From a checkpoint of a small transformer trained on Wikipedia: 13 layers.
MLP neurons of a small language model. Each row is named by its layer, matrix (up: input weights; down: output weights) and neuron, and shows model dimensions 48-303. Each number is 128 + 24 x the weight over its row's rms, rounded and kept within 0 to 255. Numbers have three digits each.
Before each neuron's rows, "fires on" lists the tokens most often at its 100 highest values on Wikipedia text that the model never trained on. A number after a token or word is its count.

fires on: " " 27, " of " 10, "om" 9, "2" 7, "i" 6, "ot" 5
L5.up197:102121129106170119150081089143118178134132122144182139146147108156138144144140138137127116094122163154128115080112118105051142154116134117122124147108125134150160119182145143129116111114127141095141165123109136094126149148099143163153129172113115150100155120144116120119185125132157145169081111174119128127129103137117168135094134130111137159132152128091121102115138126121142106123107167150125129136103175131143124105111151158134154111120147120147125110114126178142108112161090093123159114097124110144137150103088151104116149178126090107105130158137119103118112100135099115099160142155190154161134119185148089143140152111143107126151128145110150088124114112163146047112140172103098117110155132076113119131148111124089128089128134085105123161095105121126125140091109106
L5.down197:130127160151083124100099142159185126105092144163065133137134131130108105114127132112112117130134091091106155152115144118133125112115124170103165167100138138127118189091122142140123157136126123118083133144151134164148106115116121100120132129096110146159164141136099115133097139147152137140097122155156150170165123163146106133122152108100113100093141127116088087102120163138110133072136169143123141084116135138134114106133162092132135162113142112169088132134137090117123163099136164093137105104119150106114144128167157181149078113117138183147109119162141109112101140087179114152134141109127098137178119153144099140119122133150119103138126120153127124092113113122126161131191094102144111132136129143145116137104128110126114166132121172117144148137157084116179096131084156

fires on: "1" 21, "3" 20, "2" 12, " | " 12, "5" 7, "." 6
L3.up177:109148126123137132075139139117135124123130126149155117096110105129133120119134142146136163135152106096127153144154150116141102068140128136112150104115146136161098137098155114118107137143130161098164128123135107073112116122115103131144142124157123070118132163128137152119158115119091117105150104165095093103114119101058092116127124090123160132165092124149137128119097116107161169108127131113147121143204139145111116123159124114130136153091116172117110155120142113146080150143135128124101151102133060181119110112092078151152149090092147145188095139145114166148120099161129145128133124118150152096123157125129131155132123113120143154104108124135173116132108152138151124112148139149137108133086141092148104145139132142069151198140133167121133091160133165126143149156129150
L3.down177:125137145124105149123151151131146142150096153101100137173136135137110119135087173135157125163144115142108119161109168121113116144120109160133130108181113115141127125109116120111132111057122102138098142151123140140123166130112135123103104120154147138183119103168102128107132131139120135173129165131134134130108094161124145149154123150128100189119167151108110092118165121077099127093085085084113107104140122166154115146116098099139134142103168137149142113096100083177145068149133105108145140119132094112145117139073083150147157137129123118120130108129144140185077131149167096139181127151118102114140097119129125173140139123137164131108128140109177137134127180126177108092085143121097171120106112160157099117129143115168132162132145152102124126135106147107145162103140167

fires on: "1" 17, "2" 15, "-" 15, "–" 11
L7.up546:154117119148129095106101137131140158104111125117134094080103148124147119121083135071093115145109122126130107085128154175088160146099164122101107116148106091152070159144105084154128137150163123139103167156157133161141134163081106163110143120136107120120142099161128142138186090096115152109116121168116156140106082132126141156114143133121122152110170140115147137135125169163149146095114113159160087132162126114084066121105127133186131125110143111175083099091136152124159120093117098149130138119134135069116158112132131145109123115107149101125153138135123114103083095141125134109107139136138137103190101118135095141133139122148098163181126129194119140177151120135140121074115134141154147125120150126169132145129107133134120139175076114123153138117176139107112121171130152
L7.down546:141149102136158150155090146130152131144129132128113127082128100127123144129147111087095129135114132125090166112118114152120133102150114152146077112097110137135127159106120141171099131128130108126143132140101128108121107143129127173125128150113136101118084131135136142093158094079160087161119189133144150136120126133091172111155085128092109156109140112119126119112134112131172139139153141136131142073107163152107173131145093136172146117089130093133142139146135108118101107143117103158125152116098145107110142132118136102123184104131127076149113170153158153124126098159129173095110107136132139110128092126134100123123096126135108141151193075165104095132169120152128113179133084167127086127130181103187103156134141143130167141124150097158132133111102166148142132120174176

fires on: "." 43, "C." 5, "r." 4
L3.up1088:130076128132148120156146130118137081112061096178154139131169151095142148120130098138139112157102095113115147100175163142100169144123124144080107134146131110127094122133142094140155122128087135145138119121102112105136117122130156167113127136162180142129150136141156121113145104159095101118081133119131154107124130161116111176131121112134124100129122172120152196110122127159094122141147111089131112066138107108140158121159140111090106129091100147168123170100126158106144162102104137146118177150131115091091080167124111141117120110150102113121107135121100143149120118136149103152119110169128143126143111144118125083130183157171173120085121099125086135112110151125120118096156157111157155148122134121116110085116096171085111134101148144092146142128135124142127153131136074
L3.down1088:128125136164139115138174141177121118113128071123149197083091138105129123181127140162115125097104079079151086129138105110142105137136088134132145146127156129150137141107103159097099164121156111107103156166131141110142139081169119121135151136151103141074140132139137125155139117104139140149146115092146123148111147071137126159140128098146147105137114096112112151155101118121147114091137113147109118134105155104111132145104106087132163132092167111145170141110115142086150142163107123133113140117159173117126157116135127151080106094096132101128133155157132122118114121098116132107082117150151143132129149158117131091125182141137127090148112117142081163108083075128108162122160142145105170159092140122136164119093133147134080134076109140102129150112087085121136111092132161

fires on: "ad" 25, " Mad" 14, "at" 12, ", " 5, "am" 5
L3.up317:143136140123170116150141142154090149122139152130125165129118200165114122135137129120131122110160152102075103151131100097121113106107132150116161121149167153143182128128155090161176130107137096099115142136147114120102161116101107112147088135106144085112150146170142122124123110144169052125110123176121131145118140129156119143109077105105135129134137119127120196097121101121128139105107096144119126163124155141086103102137112119125105167164137144096121154108118120154184138115092140149146102140150133156127150095150107131136087097097131141124121133102080109133151164061110110165146127091107105136071207137142098132115098130158156126139120119097118102095119081123149110119128126134145143087164124113158128116138120123126113126140156148164109169155119133132114119128113104
L3.down317:117141128151176108070143174146118148115101123150140114150145095092120122093162110126093127131095137141143132125107086158139121145111116123142110147130140078122121129136135157138177142157159110158149112124149136060069096134150087099133148115125116124149121140103070129114121135116107143160114148119159095109106092146114158123105092081101111139112154185167104103162097117146116162140128118137127105141122123156115119190120138158140130103107095114155122151109113122092139161108158149128120130128153107124112151143137106081113119134145075124149164100136091132175131144123131146092137102114110139123114128146139118116134124108150110120173118142132129090176122131125120122189133056113143118173167102145180128154137137123116118152104120110159149120159126137136133146079128134

fires on: "l" 13, "on" 13, "am" 13, "at" 10, "id" 8
L7.up1439:127138140088125116115106082153167144151106170140129145120133166133123081112116094140189152142111113136161099104082102088173161121108142153101120102111138158124133149133128096114145139181161141140133110136186104101117150132145117150142100139104155129140146159139112142155146137119123133132161150111130133133134101117113149208108168102139167132120133113144135109106142139101145178093105153107151147143105110129122132092168098116112161133111112147142147139134125119107121124151145097112161143130129147177127147116130092082117085148138084141126116067124125128121117180129143098112156134123115190092102120132147092101116105119107114127115086087135123141148130156131119065115111096179116179057151111124126136096128107144106105109140154103106143141164111163146110157128131108
L7.down1439:132137129149123144150131163112159101170128135141141135146093150132099075156127096118107091110105146115112091109108112119111165127137106189130131179099139119112140131140141104113136146182130144131135092104135098124116163118103136156166132140102144118110171165110101094143137086084085126174105157124124163142147075158121188149165168155125137155141142139168151106121090117134175107115116108134115116161091105133121168109128145100107121111114145175135152156148147134132128140075133139110164146133145137145099117155155157119075128097147119147148146124093105145175130120069157142101122132114090147114096129081105133136111134109119174137118097153138137130134164126101087080148109101128109070113115079126108168132138148122114097142164125123103165128124117106157131150157137144

fires on: "." 28, "\n" 12, "0" 9, " | " 6, " and the" 5, "; D" 4
L3.up154:117158112135133140134103118097129128119107124150104112112109127126102143136150119140135108158115107176105079175168145119130131119160152115139160155160136149138169124125153127111130116116105143121099150091102148137135127118082178100068148121123115126168167130145109060112132115164077097135158097182161145141136120112120114116147170099130088173145119142157131086133126126085126126131090152099154115107117103167093113160133115092097158130134133147122138152108146107125127118115147143095095110097153136123100127094153146099137096132150157126095151125105159155148112129152138141183158102130082129129081136116143129140113132189095125146127159122134169118117078153118195133149124134145097084137112094133130114111135124142151150162109122097105127129117142169149158127106115118
L3.down154:109133101143119136114149122109145111157166122104114148142113122080088088133139125127098129142125158122089079154160161120140145107186093115135132163111120088117112134104106131104083140095127095124132109119108123183111122122163122150118120160146147109147142121158127113081093123155179101162117108103144140147118148123139123103141133137195111145131113112147103093128141145176153093091062170129068116124157118092140105122166097148098164114125140128135113120133092136120168123150129077135188127125156119093170184118086126142117110131152144119079139140133167115109080165124135153123094128134135174102124158104095110149124090148128112140150123147132109146094109155177136119095123136109175145126126162149136139125090109111161117121156110118120101123123119145121139135114138137

fires on: "ad" 27, "at" 14, "\n\n" 12, "in" 9, "og" 4, "am" 4
L7.up141:095142115156102079148118114108123164123147148115152134123116112143149117111122158139163113149133123079147134152092106163150126135084084128100145133123138124141102102164106119128130126155133118116158096111119157115122124126106157104130187120107096166159114133145134109161150128133122156101113161141149120134111158142148175146133121128101128136195167132123168137136090137125166150160111112151172077124090083113177118155148130138084139110089163145095170140114105152055164126115139126134158126177158121104118105125091101118096122132100105132141113155120150081116088150135103100126127097110134111135114125102155114166067145116129096162119157093118091123123129159138142064147135154123115162088158099148125128113137159114098108155125130099122113168169146101133131152148098122
L7.down141:088149116148108155151123140099170129182135122150110151146135133168113141148125138090124121156087137131116128093121086137116176141143159132142071132131117154140127130104146107164160139127165153123096106128073150127181103104136147119141115155147118119104124126143168132112086120162151078127109126122120153102144132099114159123133112129173143127135101121098115139123125159153138162131138104099122100157133117128098138132117138132105131103096138142108175121131125128148121089131096100130100104109149127182107123172128165112137089078129137132130131145109118162106155163073181119170079131169113153109108082095107125110116123103122108138126142132160147137156115122111160161162155125140134146110133159119136154129190101135114129189083122140099134113140112157134145092135128168

fires on: " " 39, "1" 13, "2" 6, "4" 4, "3" 4
L5.up1327:100155116109147113134131163123150135115094137069145091135062151113172137125119139160137141159140144131177097148104112137100143101109169164132105091125157101165129115126152141147151179096112150124146116143162104088122104098143153115091131107110184139138084095106168117122166157121159108131145153148126125131111138072143085130150161150116152096124188070157092123123099103091116117116170101115180107117161161119139133126126145154137118154092125130125115147121105147140100136106169112090129131136108118120123124122112086122111155115151159109126103123104135111136170099133128149157139162143170097140117105109161130165125139111129153173112143130122089107156124142124124161091084134121151088128134164152100094122154162112088151093103130131114151125131137134128103105133143187
L5.down1327:103127121130128113133115123120132109140163133092181069089101129098153128156115141087132159162089085157115142122162124148092179125093136143195114089120157108148129102087141133116125129158116117133132145096163128145166104102136123127179120106144150118128109092122117112088141180154224087143126142093162101122124154151106131096128102162135117136161117121128135129116077141113091100102105119119134143107139129135125109167144119169126126128124101152133089133132094130161117130166141143138123128117124159131112128148107124140085169144166126107148114130150122134120138077119135141118136177139181097131124123098171093107104117119131104161101129128096101146143156107096101161103106144132138081133128146124123106120144143102128108120137137110118139136141169185146118098135103172

fires on: " of" 17, "|" 16, "1" 10, " only" 9, "| " 9, "2" 7
L7.up1328:130107122135127131106115128118116165109098161123116145096152126128130159110103115154112084120114170139107086109107168135086167154103112098113156092167135134127075131114158135121138185095116122132090142114131128116147136098156133105094152132134160093150115132103161152125146109132122096156190108146129107096090132130142177147148146096149128160123134126153134095081154142093141128110159117096169139114142124094106147122197077119135122106158151079130103102106102136121093158149146077117124163137140136138116130146132132134151152144130081143136108108139135098119143131166088103087117126088151143135183129101127136122173115154122123098140120146169116136105148125168074145161135112124122119109179109147160149161144084132118123172142112117122099150142095143156137124138135119
L7.down1328:107134125137147109119076147109141148147153115112159112113149090135120115140093128137084067119108099117139108124152101141120104142152106153129140118130143125168120137124155116146173120110164132149114143135152110106110117179152123121132096130093116122135102105123196126113119119077140094125110137119100091113141162160136140110104124142112111091138172144171136121160140142124162162140139148099130088105090106140105136132121094158114133122120044138133112117139142109191118128153149099111081114137138102086150124140141155160133107123138096099136101141129146152130148103167143134132111117186094100108132122110152160135130066124157171159134128120124137093117161167162157147101134105123131110177162126129119136122148177098142126164137112077128136146096125127113132165092145131

fires on: " –" 20, " =" 16, " " 11, ", " 8, " -" 8, "2" 4
L3.up607:141071082121126113123156117168147133128102098115145123155146137084131151137121160105104099118134114111118126162144127123137143138119145145121142156118107136172110111150103106126080144135099107093133142121119104124103111144131177146092091104147125097141136125150153108124145142186137138139079137114113145168106160096103090131147142154107116089165158113118102124128098126088117102111131137170173110153129162131100143133086138152137101155112133158146122129123146120159169114149148113125101107121130134134133143154107125118138132173095101163111096163143185114128122122125108113124092125140134131105128152161130113123148115109136099106111059109139147141116134154083156086108154121111141149156075186085153149141172185128120117094121073126120124084132143078114148161099148184
L3.down607:124117115146186093125125106158141164137127082118140127140098148081110150116139188122144129121127144124122158082155129102077153141131137139127128150105140163146118132103103143189116155109105112149109144088136136116158080133074126108116125145127148146100130123161108171127106133122137144120096142166111157124133147133141168131132143152131127119117138206117123097095071122111139129134114133135146113111141141098098151111085119125101160096139141138164086162136109085109121109097099133138093102113115097141121167138122117114095140091077156115163136100133173119120146114125122160142153133150169130105130169065128127127142121108109140156086113113115133098114132168153103151133131084132145131147100132113180110136133123095095089129151113115139137082132139083165112144148130141

fires on: "." 42, "," 31, " and" 4
L3.up1064:125148143096173107170171076137129126073123141133097176165157169107105132155111091117143102114115112113086138159126159138134137124158139119144133160139151093107127133136146113086140171180115130120124132138126090172120115133108133108102148086144106150098146119116144141113139057104134132162125112114124129078109141124118091163097099128132103122137095177146153172073130175130129136139121167127133101130123114106141107115124130121121100108120192131138132104102114125078089155155119106172139152117114166098093127133097163140117139079135133153158105119136139122151132174139092101083114103104119146161162161146117133153096110110137125148107136103095119127115101102076146098106122119133132164161131131122182094098124147110118133068153127143121126121109116182134162117118125126
L3.down1064:134136134122146083158122134137082101131085091126136134127117125105109141145138160164090142126129131114091193134125167110106124108154081156136138111126145170149121154120142133136143115135137117121150129136096068157214140145114101157119163097126114137095122131173148099163151096140102143164146122125147125137159108131146148131109158114099161103118148083083138120126118202099151099142120096111145151173105099113150158118122137118111138155144157111144170106118169163110116120128125111110170150166134158122154124132117092120145105158141135121199153156126123100127102105140111109129074081095104142145136134118103129104132133105119088104153086124169154152129137119074103122124078112112145093161097174172111124120107119134083102095151144092122132154080095172140114125113151142